{
  "rope_fraction": 1.0,
  "attn_scale": 0.0884,
  "seq_len": 2048,
  "doc_mask": true
}
MLP neurons of a small language model. Each row is named by its layer, matrix (gate and up: input weights; down: output weights) and neuron, and shows model dimensions 128-255. Each number is 50 + 12 x the weight over its row's rms, rounded and kept within 0 to 99. A neuron's up and down rows have the sign that makes its largest values positive.
A block is one neuron, or neurons of one layer that tend to fire together. Before each block is what it responds to, as a language model described it from the Wikipedia text at the highest values.

Responds to: Locative preposition "in"
L6.gate1845:48 58 31 57 56 58 61 34 50 37 60 46 60 61 42 40 42 59 19 45 52 43 58 30 61 70 53 45 66 57 53 54 38 61 40 43 39 62 44 66 39 45 58 61 41 38 42 55 57 45 80 60 33 43 66 52 59 54 62 52 52 48 51 50 62 54 61 44 48 38 62 38 47 72 52 30 53 72 42 61 53 34 49 45 21 49 47 45 59 39 54 22 65 60 68 32 72 62 56 40 49 58 41 58 75 44 57 72 44 62 57 44 63 45 62 44 56 69 41 53 72 46 59 53 36 49 54 66
L6.up1845:44 60 46 44 55 66 67 32 53 27 34 49 46 61 66 44 54 51 45 30 46 44 70 18 55 57 54 46 48 45 57 52 53 53 59 55 45 67 48 50 19 53 51 53 42 50 40 64 66 46 49 41 46 37 79 57 64 61 52 56 49 56 58 47 52 37 49 28 49 51 63 47 51 60 39 31 55 67 56 69 45 50 46 51 38 60 58 56 51 33 60 54 59 56 64 30 62 51 66 31 55 54 42 53 76 61 63 54 44 71 54 50 51 65 39 49 71 79 30 64 58 64 36 55 51 51 58 65
L6.down1845:45 35 52 31 62 59 68 26 45 47 35 48 47 63 69 40 57 33 59 52 52 31 63 24 38 48 30 42 47 36 56 74 46 53 58 46 64 64 52 49 29 60 64 35 65 51 51 50 56 47 33 40 56 52 64 61 42 60 59 61 20 66 67 53 35 40 47 43 48 45 48 53 18 43 56 34 38 44 62 56 40 49 47 49 46 71 39 64 40 30 50 48 61 57 76 55 38 48 53 39 36 40 66 57 63 69 47 64 51 59 53 23 47 47 58 41 48 77 35 72 70 51 34 53 33 52 61 49

Responds to: Word piece press, and to
L6.gate587:76 62 49 35 74 66 63 32 55 31 52 68 52 63 54 81 53 31 61 65 58 37 49 59 42 65 60 49 57 66 51 59 44 44 54 58 42 60 46 49 69 45 39 59 51 21 54 49 71 74 39 62 57 60 30 53 44 71 41 42 45 57 40 54 56 65 66 44 48 54 59 64 36 60 61 59 54 67 42 34 48 62 47 63 44 54 50 55 41 53 48 37 54 65 49 28 75 57 62 56 64 44 53 50 57 50 41 54 65 81 52 60 38 63 49 37 45 52 61 36 49 44 29 67 53 34 47 49
L6.up587:66 62 64 35 42 63 60 45 63 21 52 67 30 56 49 62 42 62 67 77 55 32 20 57 46 53 61 44 34 63 48 47 35 46 54 69 46 61 47 44 43 46 09 43 47 39 51 39 55 44 53 70 67 56 12 56 69 45 44 57 50 48 36 49 51 63 51 49 41 58 41 43 42 29 48 48 51 62 54 56 68 61 54 58 42 58 56 58 35 50 36 46 54 81 57 36 51 75 51 60 49 50 53 61 41 41 59 48 67 69 44 41 37 50 36 46 48 43 56 48 51 48 31 45 58 31 45 49
L6.down587:26 67 51 44 60 41 48 60 52 41 60 44 51 35 35 63 47 57 43 68 42 50 45 46 47 27 54 58 35 68 52 60 40 63 29 63 56 44 62 49 54 59 49 49 36 54 59 48 25 49 50 44 44 62 46 48 76 59 28 47 62 60 74 37 67 59 43 72 56 35 32 35 55 27 45 48 38 63 55 76 46 47 46 41 56 50 57 37 38 40 31 70 57 44 53 65 50 66 39 65 47 53 27 49 45 49 47 47 55 34 54 30 65 39 38 48 71 58 60 83 56 67 33 55 46 23 45 66

Responds to: Word "in" and in- pieces
L8.gate315:61 51 47 39 56 70 58 45 30 80 48 30 25 41 56 34 60 51 43 41 53 56 59 32 54 40 48 56 65 47 54 46 30 35 59 58 61 64 48 61 61 36 47 40 59 38 72 60 32 55 30 65 30 33 52 68 57 67 39 50 55 49 40 54 55 48 35 39 33 56 46 49 57 46 59 33 37 53 28 76 49 57 47 43 58 65 38 62 63 41 39 38 49 65 47 45 60 34 70 35 33 41 42 54 48 38 40 59 51 39 41 47 54 66 58 63 42 55 49 69 58 53 44 57 41 63 47 33
L8.up315:45 39 43 39 51 59 65 70 58 74 51 26 46 62 76 56 62 65 45 40 46 42 61 37 32 57 42 62 42 61 39 70 24 51 53 64 56 58 68 51 57 40 52 53 55 64 75 72 43 35 37 48 57 51 48 44 52 34 52 50 36 46 45 61 65 44 61 38 67 40 66 49 53 37 81 44 62 46 45 66 50 67 51 45 29 45 45 36 43 51 50 42 66 73 58 47 50 39 45 72 52 38 40 45 62 35 67 48 53 49 32 45 46 55 64 45 45 59 57 43 60 56 70 51 49 32 49 42
L8.down315:51 31 45 51 54 52 31 54 54 32 39 31 56 28 57 45 52 55 64 52 63 43 69 50 39 37 39 40 49 53 60 65 60 39 39 61 38 61 69 66 44 36 61 49 54 54 56 75 47 57 60 41 62 50 64 65 57 42 47 41 57 40 34 51 68 39 68 35 51 55 38 49 55 55 48 44 48 61 50 36 48 47 51 46 29 64 36 30 39 47 58 48 56 58 67 59 46 53 34 40 45 50 57 44 61 55 41 75 63 51 40 49 43 57 46 51 42 66 51 57 52 76 51 47 58 40 50 49
L8.gate1264:71 50 38 40 64 62 47 53 38 56 40 40 41 41 73 45 38 56 43 59 62 37 65 42 47 55 58 47 76 33 46 54 45 65 36 69 63 41 60 63 56 51 51 68 72 55 75 49 60 23 42 72 41 53 41 71 61 43 61 48 62 45 34 62 45 45 44 46 72 58 28 33 35 65 52 62 56 61 29 64 39 41 57 51 34 37 46 52 59 55 78 42 48 86 59 49 50 62 61 52 58 51 53 63 41 25 32 53 43 48 39 38 74 57 44 61 58 65 50 55 56 51 42 62 42 48 36 55
L8.up1264:53 49 43 53 68 43 46 62 42 41 68 36 49 45 52 57 48 64 43 47 46 35 65 59 49 29 36 54 50 53 64 46 34 22 35 67 52 33 57 70 69 60 29 45 45 45 64 58 63 35 32 50 34 48 45 49 51 40 50 78 32 52 47 62 30 55 57 54 64 59 60 41 38 71 47 70 26 62 35 72 71 63 62 50 51 37 52 57 55 45 53 47 33 62 62 74 55 57 51 50 58 53 32 47 61 41 36 56 48 65 36 53 72 53 46 60 24 41 41 56 57 43 34 62 39 60 36 22
L8.down1264:61 51 26 56 64 47 61 45 48 55 53 41 59 46 59 61 67 47 48 26 62 76 60 43 59 56 29 42 26 50 66 50 48 44 26 61 56 53 44 48 48 51 61 45 68 50 58 57 29 44 39 42 64 51 48 67 42 55 50 38 41 60 47 45 70 51 58 64 52 43 33 53 58 58 32 56 39 62 54 54 50 64 33 39 53 54 42 55 42 40 63 42 53 54 57 64 55 43 65 60 62 42 38 57 59 45 45 65 55 44 53 28 47 63 65 82 65 64 59 70 47 51 52 56 35 38 33 63
L8.gate1924:55 80 50 46 57 64 72 45 61 58 52 20 33 54 52 49 29 61 48 48 41 48 70 56 56 46 45 54 59 62 40 72 41 61 50 39 37 61 52 42 64 37 45 79 69 32 70 51 33 60 25 75 63 52 60 41 39 49 35 52 72 58 55 32 51 44 67 36 46 64 55 68 27 53 75 37 41 45 37 60 70 66 52 47 57 58 50 52 56 41 40 53 59 65 54 67 66 38 34 32 50 72 47 59 41 42 28 43 45 36 50 50 48 40 49 51 22 41 44 43 51 57 61 69 40 52 57 23
L8.up1924:63 46 27 44 57 53 56 19 46 44 47 53 42 48 71 61 32 49 41 67 37 40 61 43 33 51 22 59 59 28 58 56 26 26 74 53 44 65 50 35 49 54 60 46 55 42 54 55 31 68 19 40 69 49 34 37 37 51 49 58 52 28 57 43 58 68 74 64 64 43 51 33 56 44 47 57 47 55 56 50 61 64 49 49 47 65 45 48 61 57 44 45 53 46 40 48 65 56 60 47 61 81 63 56 63 42 32 57 32 45 46 54 49 53 38 38 34 75 58 59 35 47 73 66 41 39 46 39
L8.down1924:42 32 47 40 56 29 46 52 46 31 39 43 50 25 75 50 42 71 49 44 50 39 69 35 39 47 65 54 41 54 56 57 61 63 42 46 58 59 48 43 59 49 46 36 47 44 62 49 50 77 27 39 54 74 45 59 59 46 44 48 51 55 57 36 73 45 59 44 44 36 51 47 74 62 68 40 57 49 31 48 37 48 45 34 40 68 50 51 45 43 65 55 53 46 50 40 48 46 69 34 48 57 65 59 55 37 47 77 72 56 17 45 45 48 39 47 51 61 47 65 44 43 48 73 47 67 68 53
L8.gate2047:33 59 46 48 65 58 44 54 50 50 60 49 50 38 62 33 39 48 43 26 40 38 66 22 43 57 41 19 27 40 41 46 24 51 37 54 49 62 45 55 48 53 29 48 70 47 58 53 54 56 42 57 35 16 65 40 70 60 60 52 52 53 38 41 64 39 59 56 49 63 38 55 54 57 67 71 65 49 48 57 57 67 62 54 33 65 51 24 57 35 42 54 61 50 65 45 56 75 54 48 76 40 50 46 58 47 31 44 63 52 60 50 39 54 45 55 50 68 67 46 43 34 34 37 47 62 48 29
L8.up2047:49 47 59 56 54 48 52 50 36 49 48 69 63 26 55 40 48 69 51 41 32 35 66 32 38 41 31 48 56 40 44 53 38 56 61 49 52 43 35 57 49 46 48 35 55 42 65 67 64 89 87 50 37 58 53 55 57 50 40 58 48 47 35 49 55 59 69 51 46 40 39 50 55 50 36 60 30 64 57 40 61 41 34 54 60 50 63 51 53 53 53 39 37 32 77 58 77 60 61 57 41 30 54 57 83 62 40 52 46 45 55 56 58 46 35 47 69 40 52 59 74 39 42 61 50 71 51 57
L8.down2047:43 58 54 55 59 34 29 46 74 45 55 30 38 51 60 42 44 35 33 46 40 79 72 31 37 65 58 41 34 43 41 62 42 15 72 40 53 52 46 59 73 60 57 59 47 46 47 48 50 55 40 69 57 69 73 69 36 51 32 46 29 41 40 69 62 46 65 58 62 37 31 77 40 61 43 24 43 51 54 55 50 46 34 56 61 49 37 52 66 34 45 47 36 51 38 56 59 49 26 52 44 32 51 56 53 63 50 62 33 45 44 37 56 49 65 53 54 43 50 53 49 73 58 61 58 63 50 41

Responds to: Mid-word fragments, list semicolons
L8.gate379:29 58 42 77 35 57 52 49 42 32 63 49 54 46 45 49 38 50 53 32 62 55 50 39 46 46 42 48 54 66 45 64 62 53 30 58 65 48 46 46 27 67 46 37 20 51 56 35 55 55 50 52 70 34 69 73 43 55 53 42 61 49 35 42 69 42 46 63 45 41 68 44 39 47 56 59 38 26 60 51 49 43 65 52 46 46 66 44 66 43 47 48 30 72 41 37 27 51 44 31 43 45 64 55 48 55 38 52 34 54 47 54 47 53 53 54 41 66 21 53 56 36 23 58 58 62 45 52
L8.up379:51 51 55 31 35 40 57 41 52 60 45 27 26 51 54 53 45 49 49 18 41 59 35 44 43 37 49 44 29 22 43 71 51 44 57 51 45 46 48 47 69 79 54 53 81 65 37 46 40 58 40 39 38 37 35 53 66 53 42 43 59 57 51 38 42 60 61 37 50 35 57 83 26 52 28 44 39 49 56 62 51 51 46 49 63 59 59 30 49 58 43 57 77 52 70 37 31 75 75 68 48 53 36 45 46 43 33 54 48 26 63 34 53 65 55 40 57 30 43 43 46 61 50 48 37 47 37 55
L8.down379:38 38 36 55 38 44 38 53 57 66 69 81 52 68 56 53 49 35 40 40 29 53 66 37 31 48 43 45 38 70 47 60 50 47 41 56 45 50 66 40 34 53 57 49 26 53 54 31 42 44 54 44 64 33 33 51 45 42 60 59 59 76 48 37 60 47 61 48 43 48 54 65 29 51 49 56 43 35 68 66 51 42 52 40 36 48 68 56 76 34 46 55 39 56 57 33 24 24 43 45 34 42 47 57 41 57 65 26 32 50 48 59 53 75 42 45 41 40 59 58 47 52 20 54 56 46 54 58
L8.gate489:47 43 47 48 38 57 51 43 54 54 77 32 59 30 46 49 69 33 37 55 51 55 61 64 45 45 47 65 55 73 61 48 30 56 35 42 44 55 66 66 36 59 25 41 46 44 59 32 60 38 52 33 59 47 61 54 26 71 68 42 81 57 56 65 28 54 39 57 46 48 56 35 55 39 67 39 54 44 58 63 64 47 56 48 48 51 44 56 26 51 57 52 52 52 47 44 61 62 61 57 61 42 70 45 38 45 42 28 44 36 28 59 45 55 42 57 75 38 43 41 48 54 62 59 27 42 57 51
L8.up489:59 58 54 63 30 61 36 33 37 68 62 38 42 55 35 26 62 32 38 49 63 66 47 62 50 50 35 54 55 33 62 44 56 49 57 55 63 48 65 59 47 49 41 49 48 41 27 43 53 50 72 47 57 55 22 49 28 67 53 75 49 43 59 55 18 48 48 62 43 57 33 40 34 43 50 55 46 45 57 45 77 35 61 49 37 30 32 52 38 60 40 51 45 77 42 35 55 36 60 54 46 63 51 54 51 49 27 26 68 48 26 40 56 49 45 72 53 49 38 59 52 64 47 47 49 49 58 34
L8.down489:35 52 55 74 36 37 41 43 54 49 71 46 38 44 57 42 71 42 65 49 50 52 28 58 57 52 36 55 60 51 55 39 47 67 48 52 57 53 36 54 53 50 40 43 56 59 56 43 58 54 42 42 46 49 45 49 50 35 73 63 49 48 62 43 36 49 37 50 53 55 40 32 55 48 58 54 67 56 44 53 61 54 65 43 59 52 57 52 55 55 44 46 56 37 49 41 52 60 51 51 51 80 51 42 41 55 49 33 69 65 29 54 57 48 47 47 54 72 55 68 25 59 58 55 53 36 60 53
L8.gate682:53 54 56 34 73 51 44 57 33 59 39 48 47 50 55 37 32 57 39 51 61 62 37 52 51 56 49 50 63 52 34 57 39 26 46 48 66 65 59 52 47 51 47 42 46 39 36 48 22 43 36 58 68 68 44 44 55 78 36 49 59 52 35 57 60 62 40 57 53 54 65 57 43 74 68 54 27 53 40 73 60 56 52 47 32 60 38 44 75 40 52 46 63 21 39 60 45 59 56 58 43 26 59 65 59 53 47 64 44 69 65 46 43 51 68 36 43 62 63 68 63 47 42 53 51 49 61 40
L8.up682:33 43 37 53 39 41 62 41 38 41 56 68 32 35 61 53 49 43 42 46 59 43 68 52 68 39 70 36 31 43 65 60 44 33 51 35 41 48 38 39 39 42 28 42 36 46 46 40 63 37 51 42 42 58 58 59 55 53 33 51 46 39 52 66 64 50 36 53 63 38 77 45 60 49 62 34 42 53 61 51 56 44 43 47 59 49 40 34 51 42 58 43 35 49 38 72 76 70 47 55 55 54 60 43 58 39 51 68 25 48 58 72 45 35 45 55 37 69 25 68 59 29 74 65 41 47 72 31
L8.down682:42 59 52 65 53 25 42 57 60 57 71 61 55 41 49 58 64 35 52 54 31 50 68 47 59 32 48 42 46 36 62 47 57 47 49 54 33 24 48 45 27 32 42 48 47 52 53 56 76 61 71 41 31 46 46 35 26 38 55 41 50 46 67 51 40 53 54 36 27 36 48 52 42 24 35 40 48 33 54 30 52 39 42 58 70 52 63 59 36 47 44 43 35 80 68 47 32 41 26 39 52 40 35 52 35 49 58 48 60 43 55 57 42 38 38 56 61 41 66 46 45 64 58 46 61 66 62 45
L8.gate1205:57 24 45 47 50 55 74 27 55 42 47 34 53 39 42 39 70 53 46 30 46 72 46 47 37 51 30 51 68 44 51 45 63 41 60 43 48 23 41 57 60 49 42 39 38 19 50 48 44 67 39 65 46 51 50 62 58 57 66 54 42 54 60 49 38 40 50 50 50 52 63 63 51 44 62 54 48 31 45 55 72 60 58 31 41 35 52 51 59 62 54 37 50 48 54 34 43 26 64 50 65 58 72 43 51 42 28 55 55 55 37 54 66 47 49 53 44 41 29 54 48 46 53 59 46 21 43 65
L8.up1205:57 50 62 34 41 47 73 55 43 49 54 26 67 48 50 66 62 39 42 55 56 60 41 69 38 51 51 39 38 57 62 53 51 53 34 59 58 55 66 64 56 41 45 53 24 44 56 38 55 60 27 53 60 54 50 49 43 58 52 47 38 35 80 53 49 45 62 29 41 41 43 58 40 63 41 38 41 40 49 45 76 59 49 46 48 48 48 33 55 59 69 32 42 54 49 18 49 77 53 58 45 70 66 47 63 41 41 39 47 51 29 60 40 40 78 48 34 47 67 46 49 36 49 78 46 52 80 61
L8.down1205:68 46 65 37 41 57 77 62 57 49 57 44 45 50 51 52 61 38 39 47 35 22 55 48 75 55 49 45 65 61 49 53 60 63 60 57 47 78 62 61 62 55 53 58 39 44 56 45 70 51 54 40 41 61 63 38 50 42 70 45 53 46 56 56 29 69 47 38 58 67 56 58 51 62 48 35 89 53 64 69 57 36 42 46 49 24 56 42 51 48 67 36 36 31 68 54 48 63 56 48 66 58 53 60 45 48 37 32 52 62 32 35 45 50 39 56 66 43 47 56 61 44 41 43 48 46 67 59

Responds to: Sentence-initial "In" token
L3.gate699:66 53 43 45 48 62 55 62 52 46 62 47 44 39 30 48 37 51 34 28 44 45 74 54 27 49 29 54 63 49 65 78 42 64 58 44 53 53 71 66 57 38 51 49 31 45 53 56 45 73 41 46 43 29 53 52 54 65 31 46 78 54 42 35 46 62 47 39 57 26 60 43 44 75 55 64 37 57 33 55 63 52 55 61 42 51 42 33 49 53 42 41 57 64 71 48 57 50 66 39 39 90 83 33 50 55 53 57 54 46 45 54 52 21 34 41 36 44 56 48 62 42 52 70 54 51 55 71
L3.up699:73 44 47 46 51 47 72 49 68 47 63 51 31 44 22 32 42 49 47 21 67 36 72 49 23 65 34 59 64 51 74 83 38 67 62 53 46 52 68 69 40 36 55 51 39 58 42 55 34 67 42 55 62 27 45 47 38 65 30 36 67 60 35 41 51 52 54 41 67 33 56 60 47 53 65 48 53 48 47 62 46 53 65 47 29 68 45 55 50 58 46 48 45 55 70 49 52 42 62 54 30 76 69 61 67 50 61 59 53 53 35 59 58 38 38 27 52 61 47 33 40 35 53 82 53 47 48 48
L3.down699:49 41 47 57 64 59 46 51 49 52 53 30 43 41 64 42 31 68 58 49 45 51 67 48 54 37 50 59 44 45 59 62 55 42 46 59 51 66 45 59 46 61 51 29 57 60 59 51 60 44 32 50 47 63 70 56 47 48 52 49 45 46 64 43 61 54 53 61 37 51 47 58 39 55 48 53 46 61 42 49 44 50 41 35 43 58 43 55 39 52 44 43 48 57 69 58 59 53 49 30 52 47 51 54 46 45 64 62 43 59 28 61 37 53 54 65 37 50 55 44 47 52 51 46 51 67 45 50
L3.gate954:45 55 44 38 45 53 37 68 47 44 36 42 28 67 52 52 40 62 53 44 73 59 65 46 37 53 48 57 51 68 30 49 38 42 35 42 35 53 39 58 61 46 54 51 25 34 62 60 63 61 59 48 24 56 32 36 44 60 63 54 71 23 40 54 58 32 68 45 52 39 47 60 48 59 38 69 68 52 60 49 06 43 46 35 30 51 42 55 51 26 77 43 36 51 55 44 41 68 50 42 41 42 55 43 49 66 50 68 55 53 51 41 40 46 53 44 43 55 46 53 38 47 45 48 50 55 48 56
L3.up954:39 35 53 68 53 51 47 77 59 44 43 42 53 67 59 22 56 68 44 38 53 73 61 39 41 53 63 53 49 48 57 85 22 50 33 54 44 34 50 69 56 66 58 43 26 67 57 70 59 42 50 32 38 35 76 48 62 67 67 47 64 47 62 45 57 32 46 26 55 53 58 67 54 56 70 48 38 58 44 36 41 79 51 56 61 52 47 41 49 28 59 45 44 54 48 52 48 51 51 66 66 38 50 58 65 61 44 71 42 46 62 48 58 48 50 66 38 49 73 57 57 67 53 61 28 61 50 50
L3.down954:65 39 49 45 60 41 38 42 70 43 58 44 33 54 57 39 51 47 50 57 48 52 41 43 33 28 75 44 28 49 66 34 35 46 64 49 38 62 22 52 33 50 49 64 48 40 64 65 37 48 39 54 42 53 51 45 43 53 26 41 53 57 43 54 67 55 54 62 35 48 39 58 49 62 48 62 65 60 42 58 50 51 58 44 35 71 66 54 45 41 45 45 41 74 49 41 39 63 47 43 53 40 35 42 68 39 62 85 45 62 62 39 42 49 42 38 51 75 50 71 64 44 61 47 40 32 64 45
L3.gate1567:65 53 40 48 52 58 40 55 54 32 61 37 50 50 35 72 55 50 53 25 50 40 51 44 57 57 40 57 39 28 71 50 40 66 64 57 66 47 53 55 78 46 46 59 57 33 60 38 31 63 59 53 57 54 47 37 37 48 45 71 46 60 57 30 50 54 48 55 70 40 31 41 60 61 56 50 54 25 40 64 52 46 36 53 51 49 48 64 46 51 28 59 45 64 45 49 54 54 45 44 32 41 47 63 32 55 19 55 27 54 55 40 31 54 42 31 65 61 42 64 61 54 48 69 59 28 45 37
L3.up1567:73 53 51 53 46 43 41 47 59 47 41 48 41 41 30 64 53 40 58 46 44 29 57 50 44 51 48 37 32 36 64 60 26 72 59 46 61 37 56 47 42 54 65 56 56 48 59 58 57 54 54 46 50 61 49 30 40 53 50 42 84 53 61 58 23 51 43 39 47 47 57 52 48 56 67 61 49 56 40 59 55 59 54 34 39 39 31 41 56 31 45 31 46 58 72 30 39 73 36 43 38 47 45 40 47 41 40 48 38 35 50 42 44 56 40 54 37 60 68 56 60 55 54 60 47 36 41 34
L3.down1567:51 61 39 47 54 66 50 40 48 53 55 45 50 38 43 57 52 41 48 52 54 54 62 46 37 56 50 37 20 51 69 59 45 54 63 47 53 64 51 56 49 65 55 67 37 41 41 66 75 61 40 38 37 60 72 57 51 72 60 59 34 53 63 29 41 58 48 28 54 55 46 54 37 61 66 46 46 61 43 50 49 41 32 46 36 57 33 51 38 51 67 39 44 62 50 70 47 60 80 35 33 16 64 59 38 37 58 77 50 58 53 46 32 29 54 37 45 48 47 45 47 61 47 48 41 52 47 60
L3.gate1690:73 39 49 44 51 58 57 42 59 45 72 53 59 43 56 34 56 60 57 33 46 52 59 39 52 55 58 69 41 44 56 54 30 50 34 69 53 49 50 52 67 41 52 44 35 52 50 56 70 52 44 74 56 48 44 45 31 44 61 34 40 30 55 41 57 37 49 50 66 42 41 52 38 49 23 49 63 70 44 32 55 56 57 57 34 55 46 44 60 38 46 55 41 56 50 56 47 47 44 62 79 37 76 49 70 53 67 47 42 78 56 36 60 54 45 46 40 44 72 45 60 55 41 63 50 25 41 50
L3.up1690:58 76 38 45 21 39 52 51 44 53 49 43 49 60 44 29 48 67 52 50 61 49 44 37 50 37 36 63 21 60 36 33 46 58 48 33 48 66 30 45 77 56 53 39 49 36 53 37 47 44 60 51 39 59 51 41 52 61 48 44 51 30 73 32 41 52 44 72 66 62 50 59 52 45 24 44 67 66 44 38 32 50 61 38 31 43 43 49 32 47 62 40 44 46 62 58 27 64 45 45 63 62 54 66 56 57 48 48 48 30 45 36 41 58 47 46 49 58 53 29 71 67 34 49 43 20 28 69
L3.down1690:56 39 59 42 59 55 56 47 38 51 69 44 21 35 48 33 55 68 51 58 49 34 56 47 46 44 46 54 48 59 91 56 40 53 57 64 51 52 44 56 36 54 44 31 42 46 44 73 54 66 53 54 60 54 26 64 30 57 48 63 73 46 45 33 37 50 35 34 68 45 33 43 50 71 38 42 46 50 56 39 55 54 43 53 58 62 34 56 44 42 56 37 57 50 64 50 44 50 46 51 42 43 28 24 58 53 47 59 46 70 63 35 50 54 46 37 58 39 58 55 57 51 56 64 51 28 32 59

Responds to: Mid-word stem pieces
L3.gate77:55 32 33 49 30 59 40 56 54 51 38 48 74 59 40 42 35 64 29 31 45 55 48 54 61 45 75 39 59 46 62 47 35 40 46 57 56 58 59 34 55 61 43 77 44 70 44 46 71 17 62 46 66 38 69 35 61 64 38 62 55 53 66 69 58 54 40 55 44 47 47 57 53 51 51 40 41 56 42 86 44 45 40 64 29 67 39 34 45 53 62 55 46 50 52 66 50 41 47 49 82 51 54 49 59 29 44 70 61 61 36 53 32 44 34 55 53 43 72 63 73 50 49 46 50 67 25 45
L3.up77:44 32 46 41 36 48 38 55 62 46 38 58 49 71 58 28 68 68 62 51 46 46 40 58 55 61 37 53 68 51 67 23 55 54 57 64 58 88 53 23 37 66 45 47 45 54 72 60 68 43 39 36 54 43 43 52 46 56 52 52 71 65 52 61 62 44 44 53 39 45 43 53 59 57 67 46 50 38 33 62 32 44 15 59 48 77 53 40 50 49 70 65 59 49 39 47 31 56 44 53 57 62 56 49 55 35 42 64 63 52 28 61 63 50 39 33 57 25 65 49 60 52 72 61 40 63 33 53
L3.down77:55 52 55 49 55 53 50 53 50 51 27 58 39 72 46 44 43 41 64 62 21 54 21 61 64 79 41 27 54 45 23 57 64 60 47 39 42 71 51 24 34 45 57 49 33 56 56 58 46 44 55 51 58 39 52 50 25 50 41 37 65 64 63 71 64 67 34 64 50 44 47 61 40 55 63 54 59 46 23 75 38 31 44 63 34 60 46 34 47 61 52 60 43 63 44 60 37 47 45 40 52 77 40 46 43 29 41 59 51 56 34 44 64 38 16 50 53 38 54 67 57 48 64 63 50 64 60 39
L3.gate1169:54 58 48 40 54 54 61 44 63 54 42 56 60 54 53 35 54 54 34 26 66 49 35 62 66 49 47 50 65 71 69 44 60 47 64 49 56 37 52 44 22 65 38 67 51 59 29 59 60 50 56 55 73 64 45 31 74 51 48 60 54 67 90 51 49 61 34 60 49 41 61 64 49 52 59 55 44 54 23 64 27 63 58 61 33 45 33 66 48 54 67 57 49 50 52 50 50 46 29 32 53 35 36 67 54 28 34 60 51 49 54 59 38 43 43 32 60 57 57 51 58 47 26 49 47 40 34 62
L3.up1169:59 42 52 41 57 56 58 54 74 50 47 45 48 63 50 53 49 60 59 45 67 43 30 62 59 67 53 44 71 74 79 30 56 53 78 49 41 54 40 38 25 66 43 51 41 58 32 49 77 56 62 42 69 54 40 29 55 38 53 60 30 70 69 67 55 43 36 58 52 45 59 58 49 60 59 65 48 48 33 46 32 77 44 38 44 70 57 65 61 51 70 50 34 47 42 55 48 31 49 43 64 32 37 67 49 29 48 75 56 62 48 56 65 57 45 39 64 58 55 55 58 40 24 48 54 43 43 64
L3.down1169:65 61 46 43 63 50 54 58 53 57 32 53 62 47 40 51 52 58 54 46 46 57 39 56 46 60 68 34 53 76 53 36 59 40 56 47 32 45 51 31 19 72 60 49 34 49 38 55 48 40 58 59 53 46 46 36 60 39 38 52 43 63 62 65 63 48 39 55 42 36 42 58 44 57 45 64 58 57 34 53 22 61 40 33 42 51 63 60 63 52 75 43 30 49 51 59 56 52 31 41 61 51 29 47 45 57 64 73 35 51 42 60 41 63 30 46 62 48 56 64 69 52 32 16 45 54 53 59
L3.gate1303:67 55 43 44 35 62 59 56 50 47 40 38 43 51 59 41 71 24 39 61 60 42 45 44 33 49 59 46 71 57 60 39 54 40 59 58 69 41 68 59 45 53 49 56 31 55 59 43 39 58 51 30 51 65 43 55 58 42 51 66 32 48 58 56 59 31 41 63 49 63 40 41 21 58 62 65 52 42 42 70 31 57 50 37 15 42 54 47 36 53 60 54 32 39 49 57 36 33 39 55 63 51 60 52 49 28 42 81 43 62 52 49 49 37 56 34 54 58 29 55 56 28 44 64 37 69 64 68
L3.up1303:61 54 68 41 45 62 49 47 53 48 60 54 58 74 60 36 57 34 66 44 58 45 40 45 42 36 43 54 62 49 65 47 66 49 48 60 65 48 44 64 44 51 46 85 49 44 68 57 46 61 54 50 51 62 59 71 55 67 47 58 51 20 52 36 63 54 47 61 50 38 52 74 51 64 42 70 47 54 46 47 28 54 55 52 29 35 38 51 38 44 50 30 44 21 38 62 60 34 49 54 48 56 63 56 68 55 42 43 43 69 54 49 49 50 54 38 50 46 50 66 37 35 38 49 57 70 47 68
L3.down1303:83 61 57 32 46 54 55 57 68 48 47 45 71 43 73 32 56 53 65 54 64 43 48 39 27 56 62 43 64 56 69 50 55 36 53 49 48 46 84 53 65 52 52 51 39 53 66 60 40 45 49 68 47 64 56 73 73 37 29 57 36 50 53 61 59 33 65 67 44 41 45 69 49 59 53 53 34 49 46 64 18 36 57 25 32 57 59 47 32 42 58 48 30 29 60 58 60 34 38 37 69 47 47 60 67 39 43 54 38 66 44 53 28 60 50 44 50 57 54 52 46 37 41 43 43 36 47 59
L3.gate1917:35 62 56 50 53 45 61 64 62 66 71 35 59 56 58 57 53 42 72 30 59 43 38 57 79 39 52 48 37 78 51 47 57 51 52 39 35 46 51 53 52 38 41 59 72 65 52 53 40 47 32 40 47 49 62 45 46 56 64 62 44 41 56 55 55 37 35 43 52 43 52 59 32 68 41 33 63 50 58 55 50 63 32 57 44 31 27 44 58 47 51 26 26 39 45 51 59 44 44 60 50 37 38 24 55 44 40 57 58 61 64 29 28 63 62 27 50 58 71 47 65 56 53 58 52 46 80 52
L3.up1917:69 65 36 55 69 54 56 69 70 63 43 49 59 69 37 47 37 40 74 49 73 48 38 47 46 50 48 38 64 60 47 42 55 40 34 52 50 39 39 51 29 49 30 38 50 45 25 51 48 57 30 56 67 41 52 30 50 68 68 72 71 46 64 79 69 44 53 55 56 45 33 53 51 61 44 34 44 20 37 36 43 75 33 58 33 46 52 32 61 47 62 38 38 34 53 46 65 31 49 52 48 52 47 29 44 42 54 39 43 51 65 36 49 81 52 49 57 32 48 29 52 47 36 60 50 34 67 66
L3.down1917:49 71 52 36 57 50 51 64 47 65 44 39 58 52 61 55 48 61 68 28 46 61 35 52 75 47 45 44 45 62 61 48 74 40 21 41 47 53 58 47 30 48 64 51 55 70 48 68 45 58 65 60 45 51 37 30 60 57 48 55 38 50 53 59 72 45 47 57 44 29 42 65 46 53 55 48 55 52 54 58 30 42 25 42 46 37 61 55 68 35 66 27 28 33 34 36 71 40 43 34 46 61 31 38 40 46 70 66 48 61 48 43 40 39 38 56 54 40 59 45 50 47 55 47 60 58 61 55